python train.py --n_layer=13 --d_model=256 --n_head=4 --n_kv_head=4 --head_dim=64 --d_mlp=1024 --vocab_size=1462 --activation="gelu" --norm="layernorm" --norm_place="pre" --norm_eps=1e-05 --positions="rope" --rope_base=10000.0 --rope_fraction=0.25 --qk_norm=false --attn_scale=0.125 --bias="all" --tie_embeddings=false --parallel_block=true --extras=["capped logits"] --init="trunc" --init_std_qkv=0.0262 --init_std_o=0.0 --init_std_up=0.0262 --init_std_down=0.0 --optimizer="muon" --lr=0.00627 --lr_mult_up=1.41 --lr_mult_down=3.0 --beta1=0.95 --lr_head=0.00597 --grad_clip=2.0 --warmup_steps=200 --schedule="wsd" --decay_fraction=0.615 --decay_shape="linear" --final_lr_fraction=0.0 --batch_tokens=[16384, 32768, 65536] --seq_len=512 --doc_mask=false --train_tokens=380200000 --steps=10044 --dataset="wikipedia_en"
MLP neurons of a small language model. Each row is named by its layer, matrix (up: input weights) and neuron, and shows model dimensions 0-95. Each number is 500 + 25 x the weight over its row's rms, rounded and kept within 0 to 999. Numbers have three digits each.
After each neuron's rows, "fires after" lists the tokens most often just before its 100 highest values on Wikipedia text that the model never trained on. A number after a token or word is its count.

L6.up994:490496470515491499502493471548483493479461491476478529513494520465498458457514499524519505459522509480502515480498508466477534557521489494499543509483529457499519453475514494469466502475499465571495533532499476505507451514509484494491536485500484513529469539470556509499525493508497463489
fires after: " " 84, " R" 4

L3.up842:513512539502490503518535454505498485531457548518473492521466482525527514463528535486499531522520513506476541481495518495503494486450517496536475557502514506496509475550510504510499505501479500488496516488485500480499441507518468524506520466502496478442496528507460479536523452473511493490
fires after: " c" 19, " t" 18, " T" 13, " d" 13, " D" 9

L4.up828:498498513497488531483472529510462523519522515483521504525509471511496544491526496515481507469501513493499499470516510513482527536532471501513519497502508489540458478516476509468516529486490531502478474512522483483471528485513454502496501536534480466515482528509549509454481470519498505502
fires after: "l" 44, "p" 10, " b" 6, " g" 6, " G" 6, "or" 5

L5.up971:540495516513506457500525506508503519470476524518468501495480463474517461480494509501475513492517512487476480491508531510551481481471477494579490495499487485520518487529511476476513530498485498499491481486515504512534532448549529527462545495534464487473501454524511475513523497509467498484
fires after: " R" 16, " l" 14, "w" 11, " W" 7, " r" 6

L4.up597:527507516549537520495503489491527491511518491468528553537482508576504459487488438511468518494472518548501499506481520510480455505520482509538539481514493487542511464493507508474479484504503499493497512477476455474495516501509508479476507507520514494503464530511505496491556474476529490479
fires after: " f" 40, " F" 19, "cc" 9, "ri" 5, "f" 5, " resp" 4

L5.up742:486534487477513523485473511518507538461468527510454482502468506463509532487500509523503500477499521496473484446490510534524529493497495468515529511545461494536528516527477524504475548493502449507492480479463467491479466501500520482511552535459488531505517491502475516525527504475507491514
fires after: " M" 22, "re" 12, " m" 11, "le" 5, "m" 5

L3.up389:505487488522519514478480508518511495492518516484528545511463473480502474512520493548524495561497542459520475496501510486484485478509478512499518505504467485546448463477513489497497485517485520484430499500522515521483540518501497488497473494516501405522544474467518503484506488494496503489
fires after: " b" 43, " B" 15, "b" 9, " p" 6, "p" 4

L6.up502:491525464505505493531500532508473490526510541467474502481505490482489497512480483538543518489489470499489572489522486525494510518509531463529484501479451428480517474531532518427519497489473530483530479487543468444522485505507453510472482451513544530499462495506519519466497503497507527486
fires after: "7" 19, "8" 11, "1" 10, "0" 9, "9" 8, "4" 8

L5.up621:500468499485474519448509542484503482529460480495486515482512516499520454510535485498462522470489482508506475502455435457491523479482506524483528518523496510527501495487521490480503520500493511502489541552494519542501538505499485526524518471492475459518462490528450540495521487501547522525
fires after: " B" 16, " C" 11, " Ch" 10, "h" 10, " P" 8

L6.up618:481484506479498508479493457476511515475516502428489472521488535478510503516545463529523504553470483498478471505474468490534492472447523497490529567465443534520422488471476494513505514490473496513527487490521516483511520493507482486511470496479481501559541476496520515499470469507525488527
fires after: " B" 16, " med" 9, "er" 9, " N" 8, "b" 7, " F" 7

L3.up24:540493470523522522490530431474525494515469537504515497505505531456481486482499511504474514540455491485471505514532548477500476516477507508487520496522480520491453528496459503514495527505566507483511494508533491459514498464496528443489496572448486500515496531516491515497543501424497468503
fires after: " W" 15, " w" 11, " t" 11, "w" 10, "T" 7

L5.up371:510444487498503484452473479481462505532543513483484525531515496534515484507469529479503513512555530492485470515474497476504481501525496520534479493502508505459497469505470480520536485501462513457462503536464505506476523508438456542544487519491489488525492451485497464455480471471508475485
fires after: " g" 22, " s" 22, " Sc" 8, " G" 7, "av" 5

L5.up24:490516525522537525523506518540490518494510544496469536514505503499500468504520501507509479470494501512499542523486528493470515471535575468530518473493526469495488526474502475491504485488479449535523501477455454546477526515476497487495520507531499529508506501528457522472472529518498461497
fires after: " M" 18, " m" 11, " Car" 11, " S" 9, " h" 6, " un" 5

L4.up305:489559485470456515490523506522474503540504512503490521502513524481508528498486532546516520473476467476477480470469507467458482494492526489476547463528519525516492507513518564502507545514505507454463486466514490509561528479518480491516469481500526469519473502507531524494472545508546532542
fires after: " R" 16, ")" 12, " sp" 8, " B" 7, "sp" 6, " A" 6

L4.up915:479443553524513502525488427466482539511491525509521480529507490495485544535498487504518510558525461471512494500494483488528494510502495514528477539510520451511482507505495479515487490482499529485521499545515487504492519498507511496485483490485468536497519514506509496505496524536480494513
fires after: " m" 25, " M" 22, "m" 9, "ov" 7, " V" 6, "in" 4

L5.up455:500498556493567545519498478482483517480493484507510554505520501496518448524488517509499468498497517512501529482511485519463500539493551493517529511527544502519470498508516563502506493461468516500490439489494514499550536534515492508515479493475458498488524455480548506538514513476485443462
fires after: " S" 15, " F" 13, " T" 7, " H" 6, " G" 6, " s" 6

L5.up405:510483539494520519508500517540467485487451500488494496472525519502552498524534479526474522508509536497478518541523511539467448508483522511483485466481508489508516501501554525454490497476500511518518518517536503523520475519486462497453498488475523535504503470507510473501531475484538536482
fires after: " de" 17, " dis" 16, " D" 13, " I" 6, " l" 6, " a" 5

L4.up921:470469522490519524498527504454557492475509482523471483500530502490502492462509517538483501553458522486525501529524510515483560489472487489518480487499487487517523510475503501511491562521516504524492487427530485491516498487514529481473478537508499543507500474528516454467503500517514497493
fires after: " L" 17, " W" 14, " S" 12, " w" 10, "l" 6, " r" 6

L4.up548:497498537494463536471519485481501507499491502494475511543496481535495528534528495506503511514540503515492504530477529521471466500497541514539472545501492501516502534484526439479528500475480512500518500513485591524515514501461443475509511516494468498440565454499468462547533488477545477491
fires after: " T" 29, " d" 16, " t" 15, " D" 13, " ele" 6, " I" 5

L4.up534:516503520493506541501526496510461496530471492468513484521505518493513477546446510483495483526476502514444497507473527528479491478448482524496496535471451532489521483514575511467529502472519497522502510527483521547511467512511482476568487479516475498491510480469490522495490480508497488488
fires after: " f" 18, " g" 11, " T" 10, " t" 7, " F" 6, " h" 5

L4.up119:531499540498519506503508478530525502518527501510538532533508511520484463543490509451455511508489472477515488508521486530477461531526490505501495496512506527547485481482480510501463519507468501501511499514477501589520509544495523542537505565545541464505489520488470507516488531502492517519
fires after: " c" 33, " acc" 11, " C" 10, " o" 9, " pro" 7, "c" 5

L3.up860:534510496472531548494473521514504496552495470517463476492528488489482473551506502494524502533507462507561467489484488503501522506498509510476512476538524485505525485523505468510461473499491503505497524493473494503554491480517513509514523445494501504468484431495449521518509514542480477516
fires after: " b" 18, "i" 11, " h" 8, "h" 8, "C" 7, " B" 5

L6.up802:502461467482459499459509474515502498497512514508488477546491525512532522471517524459449520502509468497544474499459510505493503496521485492505515486475517491525510517502533448517504507436493484488474513515539464505534518522470494518546535530499530532509491559488491496446518480529504440459
fires after: " the" 27, " " 20, " acc" 7, " t" 6, " February" 5, "cc" 5

L4.up372:450534519506505480509513480453477531505480498484512477524520466530516503519456448510559515517504495536527479468481491505514536490484465453470522471482542494510506480479523528486478475524481541504517480475469460489526494525511498543520468497499491523487494539500486491485540491482481510470
fires after: "\n" 27, "==\n\n" 10, " |\n\n" 8, "\n\n" 8, ".\n\n" 8, "===\n\n" 8

L6.up248:499511466446458563509537535463481522543458537505502496468495469514502517515466477520541510537488480488504521512505498516519530505553488504508485499491536512529498488483536516456526482516480510516545492471525527459513473510496503499489506504517472507541497493496535529487491522531476514486
fires after: "5" 14, "0" 13, "3" 12, "ie" 10, "8" 8, "7" 7

L4.up895:476519536500504508489493489524516522487462466463531529461496465473499465484537488436557514492458520456515492523455481497466453505496526489483514508456469464519501494521485456497459496483534494544524500502441484513515500523470477508517495495527527520538537514483476517504503502495525508500
fires after: " c" 22, " M" 21, " m" 9, " " 8, " B" 8, "ec" 5

L5.up861:501471491459484454497466492446527504503460482486467511435536466480504534477492471517474498500478499510489519531458444502511488498484487467506510534488484490513443509472518550507507514515493521480496522516478512517515528468514446519502486516504492519484483477506555522497513515446485534544
fires after: " S" 37, " M" 15, " s" 13, "S" 9, "s" 5, "\n\n" 4

L5.up572:501464519502522514476535511502506537490510482488495523521511502513448499535505530524487517496464523472475532509499481488481499532482485466509473481459497490519479491542483526471481489465500516492559440505463472471470507498473495504512510534472471472532523502522489497500514473472486489517
fires after: "l" 16, "oc" 9, " P" 8, " p" 6, " n" 6, "all" 5

L5.up486:455502501512490474484472507493504483555450522505490522527481523552499516488490507492452501508470530517532435518524508513462468480478503507484525530467501552487465494466476501462502503486529478481513559531477509517505491466489500500523533516492493510522528506508468516493535496516551510494
fires after: "2" 28, "I" 13, " I" 8, " Lab" 5

L3.up522:537504544519479477492477475462496476517491472473505512451524501506513495528492444527541517489518502522492487480451482492494489494514536461484490465480508493519509498466491466494476481512467553488481488520534518505499509475509551497496499468475518486452508509459497514501504506499509502467
fires after: "\n" 22, "==\n\n" 18, "===\n\n" 9, "or" 8, ".\n\n" 7, "\n\n" 6

L4.up438:486516458541471498489525509502519479524497512493559491490492491501515492490469518489502538541460513492498522500486462517523482497544528525483510503502461490497506513540509455475487536477490482474494488473494461471471534530531499500494479495507472497466463487500495563506466523538486447527
fires after: " G" 31, " ar" 19, " g" 17, "r" 7, "G" 6, "g" 4

L3.up481:502483532503474465473496488467480476505457474465483504495547533510506526493515479499518535472491467483504524547513499530483506475505498495516513518534482508496491484465492489526503508499500530516528506523494484487490481519492504512493512497509484494510466513523491534486507487469530496551
fires after: "," 25, " n" 8, "h" 6, " Ch" 6, "p" 5

L3.up478:493495527511516497476517521484509469440501499489538507482506523547472478517488453464510491494499560512549537514549497457493523481492545471482557489489504490522487517471500501485460519475545474543467543504447527523489453480476506492492504455463464515528467467488484515475482493534494544525
fires after: " sp" 17, " h" 16, " s" 15, " un" 10, " sup" 5, "-" 5

L5.up316:469475489513516533487474522475480509464522527465488520515486522462500509489508504519488497489472525480476498515482523493497517506528501536504536487479486543511505463524529505481514472531483500487474469478494472476544500516506477505465448531485527489507553512526491487503521493527506474511
fires after: "ir" 14, "ri" 13, "et" 10, " F" 6, " comm" 6, "an" 5

L3.up621:552513455547506527519506552495513487492458497478530519513515457498467516496527484529504567499534509492502540514487454420468505503529514493493494505450500441476478501509491447519493475465476522449538470500477513523488501485505542481477519524491462536537452496492495509482507471468435461528
fires after: " p" 18, " F" 13, " s" 9, " P" 7, "or" 6, " f" 5

L8.up296:479467490485508528472526547493469435524471500519487511508474473490508499514501488503525495532475519515513453452483461438489510513478504513459474517457520476498465501519506497526509454508524517491483508473528527506507541455468468470500501515493476513511539507530500461487521476488536482473
fires after: " " 45, "1" 16, " (" 12, "3" 4

L6.up983:499480508531505498488470503540472499444460503493495475500504477535546525491552472487434485506465533514529494529468512557533522486462542502490461512498522434508524504469501489539520495498536517522528492493534506466503518520530479485472499531484510508475515529464513520488523468505518519521
fires after: " the" 24, " a" 12, " An" 8, " of" 7, " l" 5

L6.up671:481454540473510496499555501526495482536507539496542503530521483489527467491491495486480529518515474477472505541479511491459515478498515471518549544499497501500515470543527580547510519512530493497546522481520505487519435527484481537479510524493519491512457501458496510498499494514525505499
fires after: " T" 13, "," 12, "ent" 10, " L" 9, " l" 7, " H" 6

L6.up514:526514507522492480512544514527473492510500521505526491532492500438565503490536542552513477496495502522477492514492458495505482487496487477537529540450499537496497492514494514507521505500551470499534475453521485486486527499504461467487471465505492462478503512498508484501505534466493493513
fires after: " r" 16, " J" 10, " g" 9, " N" 7, " n" 6, " G" 6

L9.up702:477477527439472495492499515521482542506467483489533503528491471515513495470517533472489528537480493496489506506464513527509531506491560482539505511483512479511463510477510531508462506485537475489538521435537510487518515502507505467527492508479545479502488492480487522475514512499496506450
fires after: " the" 22, " of" 12, "-" 10, " a" 7, "," 5, " in" 4

L5.up145:435453518475452495503477520529464481518509483510473440485492483496508499465499493528527519499547483512495493461499548460509513480529464477530503539537505474472503535522535518511539459470494522463492492525509464450500511527480484453503512490496497511466476475499432534466498520524512487475
fires after: " v" 26, " F" 10, " f" 8, " R" 4, " V" 4, "," 4

L5.up903:500553519484491515489485505492506513501489567538528463467495504538488508521525519516481559503538501528447505457491484512452505493549470475549520469444513480506506533497593478498483514496514474531527485458510483543497553552507513478492524516467461524478487559514545537448514471458502551489
fires after: " g" 15, " w" 12, " pr" 9, "r" 6, "g" 5, " d" 5

L6.up661:481457510519508469476507544497514492500505477562495551495459486522429490500490490459488536485443486489459497521473485476475486481506542480450517545450500500494507485518519524516513480493514485468433524516504502491498495477522523546551512493484518507516538512553470545495492495522484487480
fires after: "2" 10, "0" 9, " I" 9, "s" 8, "amp" 8, " is" 7

L5.up233:456504487541500513473490504469491504465527519496431531504508487487538525509515461517534432535547511486499478508520489523529522473527422517521512507513470440540489500492501493513487492527501504498526515488481504509460504474531520511508534537529493547528503460536494494490508482472473498552
fires after: " S" 19, " m" 12, " M" 12, "s" 9, "um" 6, "iss" 6

L5.up64:494512504518523479530535487484481471527511514458496505534477504510519482535478529525527479501485547499487503538535492465516484500506459471542516510496511487518488515505483439458514493491501519504483526526556497500485504508515480526547500453517505505524490491476473468512473506517504504520
fires after: " B" 17, " G" 15, " C" 11, " S" 7

L8.up463:518514561487516529504497491501503559527499503497494503473490499487437494489488498499478515485558451512524515473476487480566513497492530523502501496522501456477489479494526528494519513437525468502516494491478471486513530470491490493465482458479479494493482511480486529514496528479502499467
fires after: " m" 15, " M" 13, " Br" 9, " and" 6, "m" 6, " Gre" 5

L4.up1005:514472461542534483520496506487471492511459458504473479510489446534486514485527495465508536507517525472462477513488515516522505491553467527519487490522502532527531489484482518466513522492506525504497490536499510467468497499535478496539503522428506479476529439466501493455492450510440479483
fires after: " G" 11, " g" 9, "g" 9, " com" 8, "ok" 7, " The" 6

L4.up128:512465517511491497513479482475471495535451511470504489491487499496526471516451490510485503513503452500470514499487470517485513448500517519517506551491517447492487508479497504530486475494530545501464500480504488520546466511540503490539520503488515486472487469496559499469491423526518499488
fires after: " v" 14, " d" 13, " t" 12, " f" 8, " int" 7, " D" 6

L4.up477:495522549471476502505525496512520477483510517451489479492476490502541463540523509511499511461513513520485490488548472503503506485492484463491488512521466527516479494473483496469508474511517524558503497524536513463526478454527480521475470479443506489562490530482495573487466472529510443513
fires after: " A" 13, " B" 13, " J" 11, "er" 7, " F" 7

L6.up898:475475488503515525504555486515497476466461513469485510477493489468487500478508515533503519510523513526455468482532494477472529538491478496549525524459502484518487450512519483484514433511516485533512534468501451511563484527476529488520546502514531494528481462504507515514540491481495437501
fires after: " " 20, "1" 19, " May" 8, "6" 6, "3" 6, "7" 6

L5.up208:469494548463494502543466509510485521502477538497481483524490535505528479553540491497476534503473487530471502532509501522497480476486480478555538490443490497471474528473528528468493455506516533550488502506516479516477520467507496493510531479489500500468551498492505533496496560476527482481
fires after: " v" 16, " re" 15, " V" 14, " Mar" 13, " Re" 6, " up" 6

L5.up142:502551505499515497486514499540533485521508533519519506513495520467496471525506488504491491507506464491532515513550527530513486525513488502506476487471528515495492502529484483543503484486496455536468511490539483522523521510501527528479505507500494493525527520526527495551528480490502475535
fires after: " L" 15, " d" 13, " l" 13, " c" 10, " o" 9, " cl" 8

L3.up1019:528504527492540451526498524510518520468492471539476532487546531512484478472532500469524476502524513508519523479503473461484508527475506483525513511474527481535553505447509499492482477527550490501457508493537517505463475501503502468486515495473498483509528494478492524463502489487487470492
fires after: " s" 18, " F" 15, " f" 14, " Se" 9, "e" 6, " S" 5

L5.up306:527540472564493503483493455531512507493496488510505465483471512505510498457567522494538498484469543477506490551503527504547495528526482520473568555482484491469497521541514495510509514489519462507473485522493478526516507521516465509506485488466499519514478492474504487472462524448485464526
fires after: " m" 28, " g" 26, "," 8

L6.up940:523533523529560489491475477501487493524467535514564501526519519506507499467525493529545479482494518461474509446484533478506507468516548514546483525485528519488445518494505497520484534480507457504525488491482500543522504511490511500512468479489498509531489525498481508507490484494513535506
fires after: " M" 18, " B" 14, " m" 10, " pre" 9

L3.up733:475494509512487481507481512506459472511519486477496513513487460484492506536513516538525467513507499504519465505482519480512525484488476474460527511506488511499510480490474499525489504498482486526517501455479501519512464485506537502492519500473495481465479499461503541514477517542499433526
fires after: "ar" 16, " B" 10, " b" 8, "let" 8, "our" 7, "o" 6

L4.up506:469511529501508481494496500463495463548480516504509502509509500529480502499464467528532504488501495473471555500536512458498496469500510528512510530492470479497540513481529452494513488532532487530477488531476427497486500516515503492552470512474510513492511493472506467525503550523516509500
fires after: " M" 38, " S" 28, " C" 6, " m" 5, "C" 4

L4.up415:464447570500541507503526495543503532468486473523547468499523495541515472462497505489540523482494528549492551493476515535481470516502499474512475470515472467501519517517505452493521536487472484494463497479477439548485534518487511512468516530484517496455500490500539553533521507507525495541
fires after: " c" 22, " L" 8, "c" 7, "ip" 6, " un" 6, " l" 4

L4.up359:495486533489533503516450513488506477498495518562501485516531521505473492480511533535490505524477486511546524480493524484496471470513535496500519492491519505513522537491503521493494507453511485521504501452509496479500521533522501489494493484458501498494468502532502504481491476491535518536
fires after: " st" 16, " rem" 12, " W" 11, " L" 8, " St" 7, "F" 6

L6.up143:499505469476525534515510516493508475526466513516528510562488529506526491466510503506437532522452513500501470474477488526518475503515512520506521456510491526468520508509556498443489510490459492461519523450496503528465526515518504552477471510493490511460472553496506484430486469462478490514
fires after: " f" 17, " the" 14, " F" 11, " t" 5, " g" 4, "rit" 4

L3.up343:472493495507511528490474441503531506531522494432506508447480444488534474492550496489515480463495478490488487490504523524529441502533480537495562506518465498527431507516516504512495492509485543487490503535516537502471482466492474475530472521547488493553501519548522497523470500505526489505
fires after: " v" 25, " V" 12, " G" 12, " b" 9, " B" 9, " D" 5

L3.up567:497429504487486543508504476512474489540449495500513511486498499509508500533484532494493514477515516484485480495488494500481475503506492488498529508528526500499454529495495475458492510485530502439500541501518547479525506534457426506536492546497480502493530467487475528510495445569529511491
fires after: " D" 25, " d" 11, "d" 10, "D" 5, " " 5

L5.up297:496544473490470505500526498479496493528438538472457512519517492560507541514525487509503496497522468493513524495499506522500495488512523491475479531488477508504524434482515501504493507513471519553495516505535511515532454469514454501474541490529480489472556494539481507495511473514466513485
fires after: " serv" 21, " t" 13, " int" 7, " U" 6, " f" 6, " T" 5

L6.up670:465481513452468486521510500535481558504483498479460518483523508523465550456502474502506498511527554492486540527500504477501532494502523493512508501545485498507503491445507485491520486517549510461455494509506493535559532551470476492528498459473503492512493483495452544504471482506542461471
fires after: " f" 20, "-" 17, " G" 7, "ak" 6, " T" 4, " F" 4

L4.up1008:527512537519494475539485544530508471517474484482512483511452547490506513488538464506506490479510519476443497508491487497496501508512467495519477481484503552522487458491527510501482510527506497488512502499551502526486486547500476461503503496527488451465516521472554499517469508492525540469
fires after: " G" 19, " a" 17, " t" 10, " g" 9

L5.up293:509527484550465546464463538491478491499451533491499513532472488484514452473466470496490505528482514511471551486479465479509482491551485521505554503501508536476464504530489481535503493541474506510473494483451459489510547494479461495492514538499490490474489444523510514513510447457485520505
fires after: " comm" 19, "rom" 14, "et" 11, " Comm" 10, "n" 7, "m" 6

L4.up981:561465459534506467495532505509521511500456457515504535539496536462497483520516531515496532523500535502497484468476470482503490452497484497519486470517460455472496495537531513520495533473495499548515536462506491535500494465520499532489490491493463506491517547499500485480482520472485494492
fires after: " W" 24, " w" 18, "w" 14, "inn" 7, "ro" 7, "W" 4

L4.up948:533519547566493486441543519518499564486464481502455501510533483475485456500548503523478497502491517490519540495508554494518509525439537500563512486504485517540537458495529500518488513502513525540486493499522532487538543473476487500512504490471484519522512521516501542553511472510464505529
fires after: " R" 16, " d" 11, " L" 9, " le" 8, "ock" 6, " l" 5

L3.up971:497512561475504485450516497473493522503482499486524486497505548517478512520506516506500507526478435509448548480535483494471485520489505494501461532471502531498500468498545486514505507515535433493556499516539466503519520548494509531437501556535505502519519496531540534484532479557498493499
fires after: " l" 28, " d" 18, " L" 16, " D" 13

L4.up837:507494499556494520478500482475500535491453498495500495552540480515483514478526508518505501480541514532527458476511494544489501539492490526487482534485520525518511503498503473551505457552543515514472505478476538473534518507474515528487550510454476492481527499532490520508496484496431531485
fires after: " t" 28, " d" 21, " f" 19, " F" 4

L6.up668:514502543538508488506537525525480496503516498531508553516508446509549467519509511492495491496483490534501523511534475497475513523485521522500533531491508534536496465523504523517530450489506493522464479448490514536453508492508500492487539487481515510515513518469474558535495502503513472499
fires after: " S" 16, " s" 14, "f" 10, "." 10, "y" 4, "m" 4

L3.up166:479460531493522525507505506503502461501475476501470477499467515457498472521517500484501539501513466510512510518474503485525486543481512496493527480446446488474493519495562505492484522508522499540513499472514462473556472494500507507473516500482497523522497507471492506455499527510507491532
fires after: " Mar" 19, " v" 15, " V" 15, " O" 8, " New" 5, " n" 4

L5.up839:513500504493546456543471514527454495505508478501542504492509522486479510523501476507521503513540508468486508493497500501495447550466495481462494511513467472468503476476493456489540546468532475556480512521556501534514532507476496497482499486502537516524500511485494502517505501478545525491
fires after: "ur" 18, " L" 10, " H" 8, "s" 7, " J" 7

L4.up927:528495553509452471456464487489498530496510503521456466485501515525535520513521515503481498484489503517504466576527552540523541517540491455497493529478492514485507519535493547454512565501479497517497512522487525536511535493533514487480466526488499483530513513474517505522467505491488499483
fires after: " g" 26, " ear" 11, " to" 9, " m" 8, "n" 5

L3.up852:511479516491510491483515500484478483536476491552523499503517506505521502505474481452499488542499517495509469488517506490496514509502491483480508504551503480544537508513474506479485487484480463513468516515483516496518538483436535461514483486513541487496507523482509485481549504488497560503
fires after: " " 70, " (" 9, " \"" 6, "1" 6, "–" 5

L3.up368:483497534484499472532534513504494518489494522458476506489499506472492504500551506491516505524540552453521478507439466531484491498536537495488490510476522539488502476469490480471523491544518490502469491496481513497497507475498503515509525516490495492520493433507530492458531509493459477529
fires after: " T" 21, " t" 13, " " 9, " M" 8, " S" 7, " C" 5

L8.up857:465512502515473532436506542504488492534504493533478486487508470517465525516465466483516504515510523531495484478512460503504515503489506453478504486484500534501500464460526555488533488497496543514490467462490544503536510508481477520492477502541487515497525491525536517498514513465515523521
fires after: "3" 20, "4" 12, "1" 12, "7" 11, "2" 10, "9" 8

L4.up941:492576474483475514499453495528495474512497478467456502485464517486532504473467529530525495475434496491480517505482517520514483525506479465526531503527448475537529560529504542573512518468521506538440467494509484521537493473493480480527504534457515529516488510512509453505500500509485524518
fires after: " S" 27, " J" 14, ")" 12, " R" 9, " he" 4

L4.up687:540520558498518528507475526541502514499506493521522509510461528530474483490485472474531498472520507496499533440509477483490532511453542512482528496543529476463483484468528487491480518525558469512516483504489500545470508515494495451477526501458519472441518475532460498484482497513539519487
fires after: " M" 15, " H" 14, " h" 13, " sp" 10, "s" 9, " m" 6

L3.up725:521494533515491496539532489468494499512508491511509493474517489509503536532536501514526523484488535504502509455469489497487468468494514508511510488465500467491514514479495504551522519510463526510467441523516543509502543503474532523508501519548486456461475514517486468497477486523451533491
fires after: "\n" 24, "==\n\n" 19, "\n\n" 9, "===\n\n" 9, ".\n\n" 6, ".\n" 6

L3.up746:506471478503501522505496533490487529517476508549524469523471508554485523504537524461493516526533483499501518504513528486503489510492511524469505523524519497497485505512471495528482501483541501472486483504517488475518526524523524475467571494500452529482473522501539512485505465444491421492
fires after: " the" 14, "au" 13, " (" 9, " p" 8, " st" 6, " dec" 6

L4.up996:503484516493486498511471498483531478524511489483507503497459494519510472479486444479532560529464462473527536520541500471497487529537559481476491526471511486527514466503473461485500488525490516478515521487493494510550523492465524522528561504493524493506518458492453534576519512515523537482
fires after: " " 75, "-" 7, "amp" 4, " m" 4

L6.up59:471469495537510473498515505461469522481456497514496512515528522537476538500505483508470520529491515529451477487521515529469478545547482491515505493486465504475487489531526510489501486502467526508477504518484464481498462571488506479502529491481494477502468518518546503489497477487532514506
fires after: " l" 16, " le" 13, "r" 8, "g" 7, "l" 6, "itt" 6

L6.up301:463459540452487502502536472478482544506508490510527478518507508562540478535483503503467540522507506456498524514504521543505495496483505465529471510543493480499521474506530472530507512506505478497509496499509459510448481510443500506516532526495466456539474466492509515515536503520510530510
fires after: " L" 16, " North" 10, " l" 8, " le" 7, "el" 6, " cons" 6

L4.up233:515542504466521519479489445485495464526471523458471536520516530533510464510545472491486531500488471479521501479506534510458487512455517464514506497523495490492501526495501531494492504461493522484488500476480528499485486506482526471486492505488473534510520518522476469450502518464460503534
fires after: " w" 16, "w" 12, "en" 12, "ron" 7, "in" 6, " the" 6

L4.up41:473528572488507505542508541466465500487465549543470509485511487500476490455496504454503480501505514495490518491494501474470484509508521454515477484471508493496512508532491510498461496542522476506551547498496484498494547506493447510529524498514497467459550512518476516453520510543494490524
fires after: " H" 24, " h" 18, " m" 16, " sh" 9, " de" 6

L4.up523:509477475512524500446489462523470465525458534463473472522541546488493497488505460501527511514541461468496483441494475545495469489533510476466528512511482490479456504510502534482503471487508496447492560446508516516506479463508506488430520490513491487511459484508591489480493540498517488477
fires after: " J" 13, " T" 11, " sub" 10, "on" 6, "w" 5, " C" 5

L5.up319:487495508456516529497443454482503509505502517496494483525453511545499524513541473498499436514466475473482500497511540514478479472465504506521513528480502514555525489515508502525488508501568543505498475506530539497470528490542494521529476527469498479524538502489463476483483524514464509539
fires after: "w" 15, "er" 12, "ra" 6, "ow" 6, "l" 6, "us" 5

L3.up861:501481458491506486469498487498480544519494513537543471497501483524511491530530496475516531498507523487484495461513500509456499486530536517498512489511502446531524524506512499511489472510483490492462470501460535499523562509486513502503519525489492531504496484449464498486497475491501496499
fires after: " " 25, "-" 17, " \"" 12, " the" 10, " (" 6, " offic" 5

L8.up56:447511509447466529529517508490505502474459516503470502508546537539486521522456478498541512510515486505489540535514493490472502504475460537478497532514488515502466522481530466498531492521466500462502532511496527474508517495553498470511521483508500465494529535482514519463480468477535503484
fires after: " F" 12, " f" 9, "ed" 8, " def" 8, " G" 7, " col" 6

L5.up439:512503525543484504520488503491489514539482542514512508528535474484459491523474481550512449518504504497457502514507495479534538469464516502444522546485496522486519496458511494505457500498493522471522502505522470490514535522538543488476494507527504503490506531505557519513524536492518462493
fires after: " F" 35, " f" 24, " K" 18, " comm" 6, "F" 5

L4.up723:497445526505458497516533525472462524476449521530526456512476506463504478502499499518557496491464504481466458493476511511528476486466507522525512510472513472498462535524490487514465504467457492514513536534490516479487477536509537504507502482501514533488488455488513519464493500485483523491
fires after: " L" 20, "L" 8, " M" 8, "M" 6, " m" 6, "ater" 6

L4.up982:445501467486485498503505492548503465490494503506485476494546489448484482516534468532541483524473533505486456471510468530513529507486518458479515514479498498515447490461506558516527481453503452570525521519496502459538447499490467484486463504516486475508497486520520532497514508496491499515
fires after: " N" 15, " Le" 14, " B" 9, " A" 8, " l" 6

L6.up467:480484472512483519499502496487498456496489528499512478507513530545523512512498522508533521459569451514459500506511507530478490448451490484501537447511471497507505514524503519487511527515508474468520530554486459534502476504522508477454504503535508461521534496455489528515494546486504499494
fires after: "n" 22, "ir" 18, " rece" 11, "on" 9, "ear" 6, "w" 6

L4.up811:492474532518541558510496490489506490529461494551531493474514491518530521508500520557503504492481478493480509520495527472478500509491501514497521478497487528487461510487476540456557522486510472471498513498500503470505483492524510453500477470509485503484529516503501489499519542472529511511
fires after: " M" 37, " T" 9, " G" 9, " P" 8, " t" 6, " W" 6

L5.up536:491440512529479523468496540498517461491512494474539495491457515534513484481524494432518511531506498555523516494530504493523502540449482526451469427534489490443474499521540512544508461494534493500476493472538485489492546436508494525509555517495473486502493504513497505498550492500491500515
fires after: " " 35, " (" 31, "," 8

L3.up780:482527495440512456536520463487509497481485496478459507490516505486457500444495481499539513540485550513513517539513469491482475480516498500527505504460459490535458471487480506480507541502478536498464466510462498528501514494488466517518508498480471530494459510519542496507479462491481480535
fires after: " d" 13, " s" 13, " T" 12, " S" 10, " D" 9, " t" 6